python train.py --num_hidden_layers=12 --hidden_size=384 --num_attention_heads=6 --num_key_value_heads=6 --head_dim=64 --intermediate_size=1536 --vocab_size=8192 --hidden_act="squared_relu" --norm="rmsnorm" --norm_place="pre" --norm_eps=1e-05 --positions="rope" --rope_theta=10000.0 --rope_fraction=1.0 --qk_norm=true --attn_scale=0.194 --bias="none" --tie_word_embeddings=true --parallel_block=false --extras=["capped logits"] --init="normal" --init_std_qkv=0.0293 --init_std_o=0.00598 --init_std_up=0.0293 --init_std_down=0.00598 --optimizer="laprop" --learning_rate=0.00118 --lr_mult_qkv=0.4 --beta1=0.95 --beta2=0.95 --lr_head=0.0144 --warmup_steps=227 --schedule="wsd" --decay_fraction=0.901 --decay_shape="linear" --final_lr_fraction=0.0 --batch_tokens=131072 --max_seq_len=256 --doc_mask=false --train_tokens=490600000 --max_steps=3743 --dataset="wikipedia_en"
MLP neurons of a small language model. Each row is named by its layer, matrix (up: input weights; down: output weights) and neuron, and shows model dimensions 0-95. Each number is 200 + 40 x the weight over its row's rms, rounded and kept within 0 to 999.
After each neuron's rows, "fires on" lists the tokens most often at its 100 highest values on Wikipedia text that the model never trained on. A number after a token or word is its count.

L7.up1178,205,214,170,207,201,201,218,221,133,135,268,177,164,141,221,137,188,172,267,184,165,192,166,198,193,176,173,185,175,180,195,206,161,197,204,198,139,152,171,202,179,160,155,218,241,202,215,155,260,119,247,188,151,239,188,195,225,150,224,242,226,113,177,164,233,53,172,188,209,134,230,230,156,254,258,205,183,173,163,153,170,224,191,190,170,196,157,163,206,217,236,244,118,239,175,202
L7.down1178,166,223,122,224,220,179,235,247,195,284,132,225,200,202,236,200,127,129,226,158,219,211,242,227,151,271,119,219,224,186,264,179,232,228,220,170,259,224,232,199,225,189,225,216,185,151,187,209,142,200,254,250,177,210,158,208,243,188,259,214,173,255,157,221,197,181,209,172,116,155,205,206,170,205,169,194,224,114,262,231,192,193,258,187,242,267,151,181,168,214,233,198,187,196,254,248
fires on: "–" 28, "-" 24, " E" 13, "ru" 4

L6.up117,206,189,169,163,191,197,175,123,208,263,152,135,185,179,88,254,223,274,146,231,173,176,180,185,174,154,170,148,238,158,155,209,146,316,149,139,219,151,194,228,269,214,217,206,238,237,190,230,179,246,239,227,201,268,214,124,191,226,165,174,192,254,200,128,219,195,139,226,256,160,175,179,170,263,273,197,223,204,194,173,153,184,190,246,179,265,174,247,225,192,242,174,200,163,125,192
L6.down117,158,259,254,173,192,186,188,268,272,195,211,223,195,226,209,232,224,221,227,178,233,216,262,218,129,213,253,214,170,248,233,214,198,195,290,217,222,221,202,218,222,171,150,237,151,197,209,226,174,218,246,220,181,102,154,233,253,182,201,210,166,178,216,175,201,319,231,171,206,230,245,220,151,184,247,209,222,215,261,181,213,184,184,133,189,217,226,169,195,214,130,238,236,180,173,170
fires on: " some" 20, " Chinese" 12, " Some" 10, " Japanese" 8, " many" 7, " British" 5

L7.up1131,242,220,203,240,194,200,227,180,184,231,221,208,229,152,138,153,142,231,237,262,267,141,226,197,196,245,234,159,164,200,181,225,181,265,223,182,188,128,205,217,203,227,188,247,255,237,140,232,251,169,174,207,166,148,158,146,225,208,166,240,168,291,107,178,172,210,192,216,175,206,256,232,185,196,170,227,187,134,206,248,232,219,154,154,150,240,132,169,237,262,204,98,233,170,161,205
L7.down1131,222,198,198,174,205,202,110,192,147,251,193,177,152,181,242,224,267,121,127,117,180,240,141,232,234,240,184,203,242,170,210,196,174,154,193,278,196,207,173,190,160,215,143,221,169,213,196,201,164,213,132,201,234,192,289,190,137,197,252,177,278,217,269,193,252,200,182,206,262,210,239,175,204,224,270,186,220,161,220,124,244,198,221,214,273,121,161,245,183,235,167,228,204,215,114,165
fires on: " and" 34, ", N" 5, "," 5, " &" 4, " or" 4, "a," 4

L7.up210,164,168,306,212,263,164,201,227,291,145,212,235,125,236,188,222,205,236,188,214,118,180,177,146,224,173,202,202,222,185,161,120,179,209,229,196,202,122,233,232,247,160,239,233,228,201,186,264,247,233,198,221,240,155,157,204,138,202,215,179,191,245,196,154,165,224,138,184,226,138,272,149,203,209,212,231,207,157,221,169,209,168,165,149,182,229,196,171,216,154,229,188,206,189,105,160
L7.down210,159,128,200,179,258,191,224,247,121,199,220,223,181,219,169,163,166,227,228,231,210,223,151,228,211,246,213,252,191,178,190,219,160,143,187,240,173,274,227,233,261,185,195,185,217,262,266,215,179,182,198,227,212,158,260,266,200,154,228,214,231,211,210,329,223,220,215,195,156,128,152,260,168,177,128,243,147,177,151,212,255,229,256,221,241,197,183,195,221,190,206,192,199,217,216,203
fires on: "\"" 97

L5.up864,192,186,168,176,231,180,236,164,188,171,177,211,179,144,120,242,167,244,187,314,247,234,207,231,264,229,236,262,264,210,159,198,224,204,309,214,208,209,229,155,178,240,225,229,274,167,201,268,279,235,176,205,201,199,219,281,261,247,231,152,223,209,234,163,214,178,170,210,264,211,166,179,226,237,205,206,204,184,190,173,274,225,218,276,262,259,177,108,235,232,173,216,180,194,215,210
L5.down864,214,210,127,216,242,195,210,171,194,215,110,244,268,196,209,158,239,162,200,183,206,170,192,215,135,150,203,188,228,185,281,221,189,228,253,236,184,225,215,252,219,157,176,155,261,204,164,226,216,168,257,137,225,195,190,166,223,248,301,170,205,131,220,194,197,190,170,173,183,282,158,163,186,185,195,232,200,241,149,174,219,164,275,168,167,193,166,218,221,168,265,191,229,212,220,245
fires on: " =" 41, "et" 15, "az" 9, "an" 5, "ep" 4, "or" 4

L2.up1232,207,217,206,93,169,263,240,197,246,170,246,164,127,160,189,164,207,211,138,254,251,268,185,126,194,202,227,219,184,267,138,218,244,295,189,198,242,225,193,116,208,238,190,118,160,162,158,206,189,246,167,226,141,162,160,287,222,172,270,188,226,235,127,170,212,236,152,171,186,187,209,108,209,261,204,151,160,174,242,212,186,198,216,242,217,191,115,184,230,240,207,162,163,183,207,215
L2.down1232,224,247,258,244,190,116,101,200,165,158,208,179,229,175,177,206,198,283,143,130,109,187,177,127,178,140,232,250,199,212,184,213,198,134,228,214,224,218,208,188,127,181,243,196,120,288,184,230,202,102,185,127,204,234,211,101,160,188,150,167,240,105,213,236,150,156,167,254,227,173,172,197,196,187,214,174,143,178,217,262,217,174,216,267,259,154,180,172,218,218,203,204,249,197,153,189
fires on: "ar" 20, "s" 17, "er" 8, "al" 7, "t" 5, "ot" 4

L5.up742,174,217,226,246,217,135,245,211,150,194,158,134,193,236,252,240,212,234,191,216,150,173,131,184,168,213,229,142,174,152,204,221,225,222,210,195,180,137,165,167,202,206,195,160,213,198,185,210,249,193,199,126,188,257,152,193,102,205,247,172,292,137,228,183,209,176,233,191,222,214,218,179,261,198,225,191,242,191,219,206,118,160,223,203,131,261,249,90,194,207,185,189,196,180,181,212
L5.down742,174,191,220,168,143,149,214,148,168,260,202,236,142,154,181,81,209,263,181,126,234,191,272,269,173,180,184,190,199,144,184,225,223,200,202,164,228,204,261,189,228,174,249,206,182,144,206,217,176,210,225,210,150,168,267,260,231,163,167,186,130,288,190,180,194,285,200,175,248,200,245,118,171,204,201,177,242,226,134,192,186,197,143,104,163,196,193,277,232,250,199,151,215,189,196,208
fires on: "ig" 27, "it" 10, "an" 6, "ine" 6, "az" 5

L5.up1005,202,142,263,203,238,174,119,158,247,169,148,176,193,245,140,237,191,136,164,188,222,281,162,173,199,176,199,183,238,270,184,210,210,187,260,207,208,261,159,181,191,205,203,250,175,238,219,219,218,223,213,110,166,166,308,192,261,140,229,169,124,152,193,219,192,176,196,134,231,168,201,208,250,167,188,113,209,155,209,193,192,235,177,172,156,263,205,112,190,204,202,214,178,157,186,239
L5.down1005,122,191,158,236,202,231,245,212,156,252,215,254,202,203,171,236,160,192,212,202,191,224,222,231,172,154,186,232,201,177,210,221,215,241,206,112,185,200,211,264,192,171,204,186,196,193,139,154,171,205,238,135,169,277,210,207,210,199,158,131,261,224,272,132,148,156,123,138,180,209,160,228,199,190,186,132,241,172,262,277,266,225,195,178,237,269,115,267,184,184,179,233,236,206,249,200
fires on: "am" 25, "u" 16, "i" 12, "c" 9, "oc" 6, "ats" 5

L6.up1035,235,165,241,159,220,248,179,196,204,161,181,175,114,211,134,198,261,201,261,182,227,192,268,180,236,178,189,237,186,189,82,172,181,192,189,212,187,182,175,209,191,234,201,293,215,226,200,151,132,210,219,252,231,192,185,254,166,199,256,183,180,152,241,165,151,206,276,155,225,210,209,158,289,150,231,174,217,75,148,161,201,218,210,234,201,192,162,155,221,138,254,198,236,215,143,169
L6.down1035,185,276,161,153,193,212,181,179,224,236,216,198,237,208,206,189,151,124,262,226,175,163,206,254,282,225,160,238,130,184,285,170,160,187,193,164,217,273,183,187,215,144,246,254,146,158,224,219,194,155,214,224,209,185,161,259,116,178,159,156,191,205,124,196,191,233,101,255,177,115,230,220,102,229,192,223,197,198,171,223,172,178,231,177,156,200,203,195,199,176,174,168,190,207,272,199
fires on: " a" 26, " the" 17, " an" 12, " man" 5, "ellow" 4

L7.up786,264,231,163,202,183,142,160,201,230,156,215,253,215,252,186,265,187,167,135,163,128,209,193,223,246,134,235,175,214,161,231,179,220,177,230,190,178,171,142,170,164,209,290,237,336,238,214,290,219,181,234,200,319,168,267,212,196,175,179,178,171,224,233,245,192,224,198,228,210,233,211,244,181,168,159,215,167,216,296,152,253,227,205,267,192,203,106,93,236,217,135,161,250,156,210,261
L7.down786,213,177,302,186,210,223,210,195,220,199,183,239,228,167,253,163,203,136,257,181,229,180,269,207,226,168,188,188,142,222,150,220,213,198,135,208,202,212,209,205,235,165,183,189,121,196,205,179,197,197,111,141,150,163,171,198,179,250,152,199,178,277,251,248,170,159,218,244,159,211,198,250,302,257,253,182,205,203,136,274,189,234,135,116,200,190,229,180,162,246,197,119,161,260,172,205
fires on: "," 22, "\n" 16, "s," 14, ";" 8, " (" 8

L5.up1128,211,247,190,246,221,186,133,232,278,187,254,148,241,216,209,234,179,181,179,160,208,218,250,199,164,173,201,229,167,240,150,163,168,294,258,177,276,181,166,243,231,266,130,191,242,216,180,219,183,153,253,213,242,202,221,168,192,170,140,233,217,200,241,187,168,201,235,204,253,195,208,190,170,185,220,85,169,181,266,190,258,190,172,118,126,184,180,195,281,176,178,206,157,211,134,178
L5.down1128,231,228,230,231,149,329,155,263,254,195,256,220,207,166,195,189,115,229,235,147,188,206,136,253,164,211,183,222,210,194,188,260,205,107,121,256,247,159,171,214,113,238,130,275,230,208,227,177,127,238,160,307,155,218,203,208,182,252,267,208,182,272,162,209,191,208,186,164,252,213,242,197,162,118,202,221,202,242,197,198,232,171,253,228,215,268,193,117,198,236,168,235,236,206,194,239
fires on: "is" 16, "z" 15, "u" 13, "re" 9, "n" 7, "be" 6

L2.up1206,234,201,227,201,195,213,250,270,161,199,194,162,129,195,227,196,207,224,212,194,168,126,216,194,238,229,260,211,206,156,123,222,238,262,205,172,140,174,169,233,193,147,166,202,193,138,187,176,257,179,172,193,185,232,206,255,181,229,179,225,249,158,210,244,131,175,243,269,214,125,233,262,178,214,221,202,191,244,148,228,232,224,189,198,193,287,147,166,156,207,191,130,191,298,202,195
L2.down1206,296,190,201,244,227,145,212,234,216,271,121,254,251,207,219,181,244,190,204,160,257,284,180,166,238,253,248,244,204,206,228,219,200,178,191,239,240,256,226,211,244,239,203,285,210,247,209,206,193,265,268,203,188,205,160,201,233,169,200,238,174,282,156,147,238,223,214,189,145,243,193,106,202,201,235,193,217,154,206,150,209,152,187,129,219,210,225,177,234,210,261,243,265,199,174,129
fires on: "-" 21, "ron" 18, "ir" 16, "–" 15, "re" 6, "ant" 4

L5.up214,229,210,176,213,223,204,165,204,170,234,211,210,203,208,191,218,224,110,213,264,85,247,179,204,153,230,175,214,203,180,184,236,168,202,256,253,168,183,229,125,237,197,184,196,254,157,178,226,236,245,241,203,247,235,208,195,239,245,266,137,215,213,154,76,201,232,175,203,216,240,248,166,143,267,240,218,161,176,186,196,147,240,221,250,163,215,203,194,226,253,155,204,179,238,185,257
L5.down214,173,261,127,213,166,166,197,228,209,187,224,171,159,151,148,214,139,202,226,214,200,169,195,206,267,223,249,268,182,212,215,189,301,186,223,211,243,150,184,245,234,175,153,165,234,216,186,168,238,163,134,214,196,284,184,145,210,244,178,182,220,236,187,253,218,221,245,223,185,232,226,186,105,185,157,254,231,188,113,184,151,196,167,103,175,183,225,205,168,132,188,158,285,152,222,152
fires on: " and" 33, "," 16, ", and" 12, " or" 9

L7.up1102,272,196,250,251,160,186,214,177,187,146,187,190,126,221,143,244,302,183,204,182,151,278,243,241,238,146,108,188,195,144,228,187,210,227,188,173,236,145,236,119,171,236,174,197,197,274,225,217,283,268,203,209,215,250,165,190,219,99,124,161,195,200,148,213,205,181,223,154,210,208,204,191,216,205,167,192,236,248,215,170,156,191,261,197,199,241,176,158,184,162,222,180,184,288,174,262
L7.down1102,127,209,214,155,190,222,222,183,193,268,193,223,198,247,250,216,262,167,175,140,248,198,208,136,177,266,246,224,268,208,212,200,242,175,286,154,166,242,202,247,225,142,241,151,285,149,189,254,212,153,192,269,179,168,192,168,177,182,259,183,182,267,209,219,226,201,225,255,196,202,310,179,199,242,238,138,150,143,180,224,205,168,171,206,243,227,167,215,177,265,247,198,221,137,237,209
fires on: "B" 24, " b" 21, " top" 7, " upper" 5, "S" 4, " B" 4

L5.up252,170,201,260,173,149,216,98,153,231,188,143,234,226,202,141,173,188,104,244,214,83,252,161,198,182,222,109,127,176,195,198,220,163,149,190,211,77,222,143,185,239,178,216,232,156,166,246,144,218,182,219,167,204,229,205,146,179,187,184,213,155,177,181,113,216,112,73,181,191,188,149,159,189,267,203,176,217,213,194,206,209,235,130,169,216,211,229,177,208,252,169,252,221,283,192,186
L5.down252,271,138,200,229,222,223,268,223,174,300,199,153,202,204,240,153,213,214,226,186,234,220,181,161,160,187,206,256,246,201,184,193,193,194,224,181,263,219,245,232,193,178,232,223,172,245,292,179,215,144,262,178,160,207,263,228,180,180,251,170,237,275,301,161,155,122,191,250,206,251,215,137,151,177,217,249,211,180,193,264,204,177,211,139,192,257,198,167,244,156,211,209,224,191,200,202
fires on: " in" 14, "u" 9, " for" 8, "c" 8, " re" 7, " o" 7

L2.up1479,215,212,196,181,240,157,256,206,208,213,171,194,215,166,232,186,146,227,189,177,242,152,231,128,197,187,181,267,168,222,184,142,223,270,207,271,171,225,196,168,227,217,226,149,190,168,185,190,266,170,107,231,260,207,201,206,131,182,212,154,160,215,215,214,232,210,118,180,142,203,236,262,183,196,167,177,204,233,223,174,120,219,270,237,200,167,172,228,219,131,216,196,105,209,173,239
L2.down1479,220,219,186,222,198,213,198,254,173,255,204,214,235,194,201,258,232,180,135,250,222,183,160,237,208,174,206,252,204,159,234,207,253,190,199,251,201,150,164,214,246,208,192,217,246,238,226,207,197,257,232,195,130,248,225,150,232,231,216,222,266,217,117,159,199,221,238,181,221,219,201,130,234,243,215,222,150,153,134,193,214,189,189,182,232,176,259,262,264,218,261,202,198,160,260,204
fires on: ")," 28, " German" 12, "erman" 6, "reek" 6, "ungarian" 5, "\\" 5

L5.up886,255,183,225,242,243,154,185,173,269,180,228,134,247,182,175,237,211,188,207,205,212,243,151,200,280,138,176,153,209,181,174,146,185,186,220,268,113,174,173,242,240,177,223,236,173,226,230,163,160,211,203,187,236,266,165,183,135,160,193,178,145,227,212,256,163,180,192,228,214,190,247,108,210,197,203,215,162,145,214,107,195,222,220,196,234,247,216,187,230,149,182,192,232,245,220,216
L5.down886,186,274,188,232,200,215,256,213,145,222,154,220,185,152,281,96,165,280,261,191,172,150,220,227,168,250,150,217,113,148,162,223,282,163,241,186,231,201,179,239,159,180,278,118,155,230,265,179,213,159,247,182,216,229,303,233,219,151,220,261,203,230,205,269,222,200,230,97,186,171,147,260,172,237,155,220,159,240,189,165,189,268,238,235,185,221,169,172,220,228,185,229,167,210,189,218
fires on: "\"" 68, ")" 17, "”" 7

L2.up977,257,218,226,171,247,144,246,210,133,318,162,192,149,193,207,224,185,215,193,210,196,161,254,142,263,228,221,281,207,163,209,177,168,235,179,181,234,198,244,237,164,196,192,236,192,168,147,244,222,176,211,248,216,231,129,169,184,192,231,204,143,187,228,168,161,262,166,218,218,214,204,214,194,231,208,193,185,159,247,135,212,131,223,286,266,244,198,128,189,182,224,162,171,183,142,210
L2.down977,205,172,224,202,274,115,176,223,285,199,239,256,253,196,208,179,167,186,180,155,209,186,161,215,236,207,223,190,218,155,125,183,171,187,201,200,193,256,179,210,163,165,178,275,178,261,190,212,181,254,188,259,248,244,125,259,212,167,212,149,179,155,242,172,160,118,182,205,123,145,171,224,92,207,185,223,206,213,143,224,248,133,247,159,219,161,316,263,156,167,243,163,148,250,229,241
fires on: " Le" 35, " le" 19, "el" 17, " Bre" 6, "er" 5, "on" 5

L5.up938,244,203,216,253,212,165,157,187,256,199,181,204,263,135,138,210,147,203,223,165,204,236,213,221,284,222,198,142,193,138,192,194,132,302,254,227,235,98,257,203,183,217,279,186,216,216,199,178,270,136,201,131,218,218,135,172,212,250,199,157,171,251,215,143,140,180,138,239,181,205,202,117,159,204,215,147,201,149,153,267,204,182,203,242,194,248,150,213,218,220,309,145,222,149,152,248
L5.down938,203,209,182,204,127,241,271,205,197,250,211,216,251,234,218,175,125,195,184,147,210,260,276,157,154,207,179,236,146,144,194,208,161,219,200,273,169,277,167,159,178,235,211,246,199,225,189,155,233,238,236,230,211,148,183,251,169,119,183,223,221,120,216,209,243,283,255,151,167,167,202,230,221,193,148,177,127,214,247,198,175,206,301,220,161,229,189,175,168,193,175,282,240,216,172,127
fires on: " and" 41, ", and" 12, " of" 7, "–" 5, "," 4, "-S" 4

L5.up116,218,219,199,223,253,223,194,157,166,190,259,156,222,159,125,241,191,289,268,159,179,192,173,217,265,246,214,259,195,270,186,216,222,217,212,137,229,129,191,159,167,215,192,173,245,260,152,183,217,135,205,163,215,173,133,204,265,257,183,180,228,151,215,167,189,180,167,177,217,156,217,191,191,218,208,114,170,168,200,210,239,234,261,190,209,218,215,181,183,205,256,235,251,239,207,211
L5.down116,119,190,210,185,220,165,243,216,187,207,166,267,164,205,169,228,210,213,204,222,226,159,194,250,148,146,132,151,215,142,241,214,223,173,237,183,215,238,226,231,197,182,191,230,185,136,290,206,155,152,186,206,195,240,239,197,206,185,268,173,196,165,262,177,220,132,255,194,187,223,210,196,218,213,196,249,190,199,193,187,210,174,198,201,181,182,154,171,213,176,135,252,113,230,236,214
fires on: "et" 34, "m" 11, "ec" 9, "an" 4, "ow" 4, "ett" 4

L5.up1011,274,199,155,278,256,159,177,223,163,197,172,167,182,203,144,177,196,174,257,155,171,207,193,212,172,156,227,167,179,132,197,227,161,168,190,179,245,162,208,200,205,141,219,182,168,248,166,258,225,216,204,172,263,214,172,149,204,226,245,280,167,250,194,130,215,206,186,203,198,163,264,210,144,264,180,200,237,201,196,140,129,192,149,260,214,227,217,221,268,162,254,200,225,176,207,251
L5.down1011,185,313,210,185,181,242,201,135,199,262,199,184,115,172,239,202,218,197,229,160,245,200,158,239,176,142,216,184,174,282,297,267,122,246,163,162,282,214,207,244,247,165,214,214,205,229,200,225,195,191,228,107,195,177,124,187,234,235,198,143,229,185,223,242,147,168,189,238,195,227,179,227,158,205,202,183,185,241,249,217,193,223,229,273,135,254,139,184,124,174,193,219,257,238,223,171
fires on: " British" 10, " United States" 10, " Chinese" 10, " US" 8, " Santa" 6, " State" 6

L7.up1326,233,283,235,211,149,148,209,184,268,204,194,156,212,234,216,199,164,207,284,209,150,223,198,247,199,178,179,162,221,222,141,213,218,175,207,200,232,214,153,158,165,218,282,218,286,202,220,181,179,255,175,240,220,232,155,236,153,147,249,174,148,217,176,216,230,224,114,188,166,272,270,143,231,174,181,148,219,159,206,221,229,163,203,152,171,218,178,107,235,165,133,97,196,168,171,213
L7.down1326,260,131,274,135,159,251,202,187,178,296,132,173,240,217,172,207,189,188,191,234,235,189,179,211,176,143,162,194,151,200,220,204,222,213,182,176,185,174,157,210,181,182,242,221,181,230,208,238,214,208,238,106,120,248,242,220,160,240,133,197,193,286,269,153,275,189,189,175,232,130,122,222,199,242,223,145,156,207,202,264,222,209,163,247,205,201,167,256,160,247,216,257,195,220,209,137
fires on: " in" 29, "," 29, "ar" 6, " (" 5

L2.up878,281,168,197,180,277,214,228,226,204,256,223,189,210,161,192,269,225,189,166,150,222,192,177,217,203,147,215,237,211,197,221,229,180,247,252,238,188,180,192,256,229,175,190,139,241,165,245,253,169,167,260,238,224,237,155,229,154,210,248,161,243,211,269,182,153,210,211,190,265,229,163,180,218,243,184,201,218,128,215,152,263,171,210,229,240,218,191,253,184,163,211,185,214,153,229,236
L2.down878,211,197,210,157,283,141,109,194,168,234,153,211,239,206,275,169,197,196,284,218,159,180,134,128,240,154,188,221,235,270,269,163,119,229,217,214,229,262,242,153,155,196,261,312,173,173,235,223,175,159,132,235,203,228,263,255,199,213,202,203,212,222,243,164,269,171,217,224,190,188,119,211,174,238,221,226,205,177,174,259,180,137,162,211,256,105,211,181,200,173,211,198,238,178,175,128
fires on: "it" 21, " le" 19, " Le" 16, "ale" 9, "iv" 6, "ou" 5

L5.up1401,173,286,165,196,218,203,273,163,231,172,218,219,166,89,109,202,175,231,103,202,94,159,204,147,199,140,152,213,215,102,245,170,135,149,201,202,261,223,173,240,200,166,239,198,224,229,139,158,192,230,178,191,199,216,139,290,152,175,178,288,144,204,190,195,156,226,232,210,212,218,222,197,228,180,169,196,188,193,193,218,193,198,154,187,243,216,207,134,210,179,207,130,208,180,190,233
L5.down1401,289,165,259,237,167,168,253,238,176,242,171,190,257,215,222,162,222,146,206,140,219,215,247,211,169,194,188,161,161,219,162,246,209,221,163,171,128,192,243,227,120,244,163,244,169,224,212,218,187,171,154,214,131,120,256,234,174,167,154,236,183,188,205,197,284,190,149,194,226,217,228,279,179,241,232,174,162,221,233,286,172,187,172,246,145,234,175,279,76,252,185,262,215,241,220,162
fires on: "ing" 51, " " 21, "'s" 6, "es" 4

L5.up14,221,237,141,214,189,168,240,261,240,178,168,192,201,234,147,185,186,184,179,243,196,278,213,194,166,164,185,194,143,244,216,210,184,166,264,144,218,168,207,215,231,196,221,224,191,222,243,242,121,194,246,206,164,182,157,220,181,156,158,182,211,236,211,186,161,214,181,218,193,236,230,230,254,215,231,239,125,206,178,201,224,178,195,224,217,253,110,118,164,196,162,181,237,139,207,264
L5.down14,180,171,248,167,199,196,195,190,245,270,153,159,211,215,214,192,262,156,312,165,264,183,162,96,237,233,163,211,265,151,148,192,132,274,177,202,250,188,215,240,162,204,259,167,156,219,181,147,183,188,87,128,162,181,171,207,199,238,225,222,140,200,296,198,174,150,232,215,147,112,161,160,250,216,270,110,154,161,156,179,212,200,187,271,160,173,214,193,162,233,187,225,209,245,216,154
fires on: "," 47, "s," 9, ", a" 4

L2.up158,216,223,207,229,185,161,179,197,188,219,255,176,149,158,140,215,155,218,194,226,232,209,219,159,122,171,223,246,165,194,154,205,239,204,226,189,167,208,209,200,232,217,258,117,183,164,258,207,224,188,166,231,235,196,190,256,196,177,265,202,146,167,154,233,220,239,247,170,160,158,181,164,232,181,190,173,267,157,165,240,77,167,237,194,281,206,126,230,229,187,145,181,159,287,227,258
L2.down158,171,194,286,199,230,287,223,274,188,208,207,163,199,191,152,149,257,252,208,169,129,197,159,212,209,161,211,199,223,214,237,313,223,175,198,197,229,209,217,232,197,140,186,260,194,205,119,194,182,155,256,218,187,229,245,206,254,170,204,215,173,215,245,217,155,142,119,248,214,169,258,173,161,167,261,173,192,127,220,182,259,216,242,166,182,144,212,203,163,192,255,257,212,176,206,158
fires on: "an" 16, "1" 10, "er" 9, "p" 9, "out" 9, "t" 8

L5.up917,176,172,239,221,187,195,164,135,240,269,175,143,217,186,162,204,196,204,205,121,192,218,230,191,220,213,172,205,138,185,107,166,221,258,194,218,196,229,145,198,165,278,217,197,200,222,194,195,184,247,180,175,236,247,122,205,225,109,186,197,208,104,290,138,110,203,198,186,216,199,170,177,134,194,220,208,154,107,298,184,231,217,239,154,205,162,120,238,331,236,251,207,151,262,120,121
L5.down917,177,206,198,241,215,216,141,191,243,264,139,129,144,190,255,203,159,170,202,210,188,106,211,236,175,184,177,241,248,276,244,252,193,175,184,230,176,164,211,228,186,237,226,258,221,210,169,215,182,148,169,214,189,142,234,189,250,196,183,254,247,199,216,231,160,149,149,162,240,220,216,199,203,220,201,181,208,179,116,177,251,173,191,213,175,245,245,211,189,244,222,214,156,92,183,210
fires on: "v" 19, "z" 17, "u" 13, "l" 12

L6.up1351,195,170,193,175,263,207,228,178,178,156,140,156,239,164,182,161,180,223,217,249,178,190,201,162,174,294,146,89,196,146,178,227,178,234,205,210,196,244,204,166,172,270,183,243,270,172,88,174,265,203,223,254,187,289,210,178,208,246,205,173,211,258,124,154,125,218,195,194,169,228,261,149,167,293,186,228,181,180,220,213,198,199,185,251,133,220,128,278,211,232,207,159,182,172,70,301
L6.down1351,191,168,192,264,138,169,249,159,145,227,251,269,240,260,199,267,230,235,218,164,172,231,157,217,161,264,268,234,169,124,187,189,175,152,170,194,199,107,192,237,215,193,194,166,204,198,243,111,235,210,185,181,253,175,224,211,230,126,194,226,190,191,213,163,215,180,182,161,260,201,210,249,226,138,176,180,223,152,128,189,203,220,167,248,213,139,183,215,191,153,212,209,237,169,179,189
fires on: ", and" 36, " and" 26, "," 7, "s and" 6

L6.up1014,247,294,228,147,179,198,225,180,196,184,182,175,200,253,238,256,198,82,138,163,83,204,250,195,186,143,257,193,152,190,206,201,201,263,160,157,204,172,126,135,165,249,246,216,269,209,219,218,193,260,253,224,245,173,268,191,213,248,242,130,230,182,158,222,193,223,232,217,211,258,188,182,173,259,175,206,172,181,230,196,251,187,206,201,133,178,173,170,207,230,178,194,132,182,186,263
L6.down1014,170,187,185,180,176,261,226,252,278,169,176,253,178,218,218,193,147,217,187,211,231,205,208,256,210,153,139,273,229,190,175,203,159,150,235,216,196,239,220,162,188,176,222,246,168,212,281,257,226,166,180,191,162,223,115,215,153,167,169,238,149,198,295,218,137,155,222,166,143,157,189,238,183,208,126,212,218,169,218,202,212,156,173,209,238,234,219,213,188,145,194,227,237,183,245,193
fires on: "\n" 21, " cent" 10, " and the" 8, "d" 6, ", and the" 6, "," 5

L2.up127,221,263,204,260,191,144,271,226,205,210,223,245,240,196,170,229,217,131,221,215,176,190,199,201,292,183,219,158,248,121,240,179,210,246,238,208,161,195,176,209,203,139,132,233,216,163,228,271,181,247,199,174,251,206,170,193,175,232,181,170,238,262,231,210,230,178,185,186,202,102,286,233,210,198,190,195,87,182,267,125,157,194,162,183,227,203,165,76,175,204,148,223,230,168,241,208
L2.down127,150,205,204,141,232,236,183,200,110,206,87,188,177,233,263,234,161,267,223,273,256,197,138,237,97,268,238,247,136,194,142,201,114,106,109,223,227,201,250,213,246,200,224,209,193,259,185,191,171,175,163,239,185,159,188,254,184,171,183,176,195,198,214,260,238,196,203,173,194,189,200,225,168,121,195,215,155,239,168,208,180,249,260,214,215,236,252,216,222,167,218,190,186,170,179,190
fires on: "\"" 95

L5.up753,223,193,184,194,255,102,239,165,158,184,247,215,156,233,139,250,232,155,223,213,122,198,221,147,204,159,239,205,192,140,152,161,180,209,212,197,178,170,210,249,223,200,206,211,162,167,156,228,220,189,193,242,269,225,205,186,140,215,179,204,204,246,239,228,203,213,163,177,223,244,240,139,252,218,243,177,148,192,196,78,200,223,231,192,201,243,183,211,267,184,190,169,199,171,175,175
L5.down753,200,217,175,258,200,223,197,283,203,247,141,205,171,181,220,203,126,221,209,224,250,227,130,266,194,200,189,218,175,128,170,107,214,187,234,244,189,260,186,207,206,173,207,200,229,214,289,166,162,228,296,225,187,188,176,209,192,114,241,208,252,181,175,190,217,218,246,178,194,172,254,257,198,213,116,197,107,216,187,203,195,204,171,227,266,178,214,196,265,215,178,243,165,237,199,189
fires on: "\"" 71, "'" 22, "’" 6

L5.up483,243,206,244,175,152,126,191,152,262,243,255,222,273,186,150,184,174,222,195,214,125,201,201,129,247,177,180,179,181,221,232,201,192,208,169,180,129,217,174,263,158,212,206,244,225,166,158,151,252,246,223,221,294,224,187,280,210,242,235,204,187,178,189,153,194,157,199,172,221,135,244,166,153,252,227,214,166,141,239,192,251,213,147,193,170,179,161,159,203,275,234,194,216,203,217,267
L5.down483,199,227,149,223,208,215,242,271,126,198,199,180,108,220,188,260,249,143,179,214,267,179,144,261,165,263,250,167,182,159,228,213,173,173,238,256,183,205,267,144,229,226,150,164,197,232,297,230,178,206,263,228,175,105,191,163,151,137,198,175,191,190,153,233,196,215,199,236,179,171,215,243,243,171,150,185,183,278,192,230,192,155,176,141,221,204,219,200,180,157,195,248,182,201,153,273
fires on: "\"" 51, "\"," 18, "”" 9, "\" and" 7, "\"." 7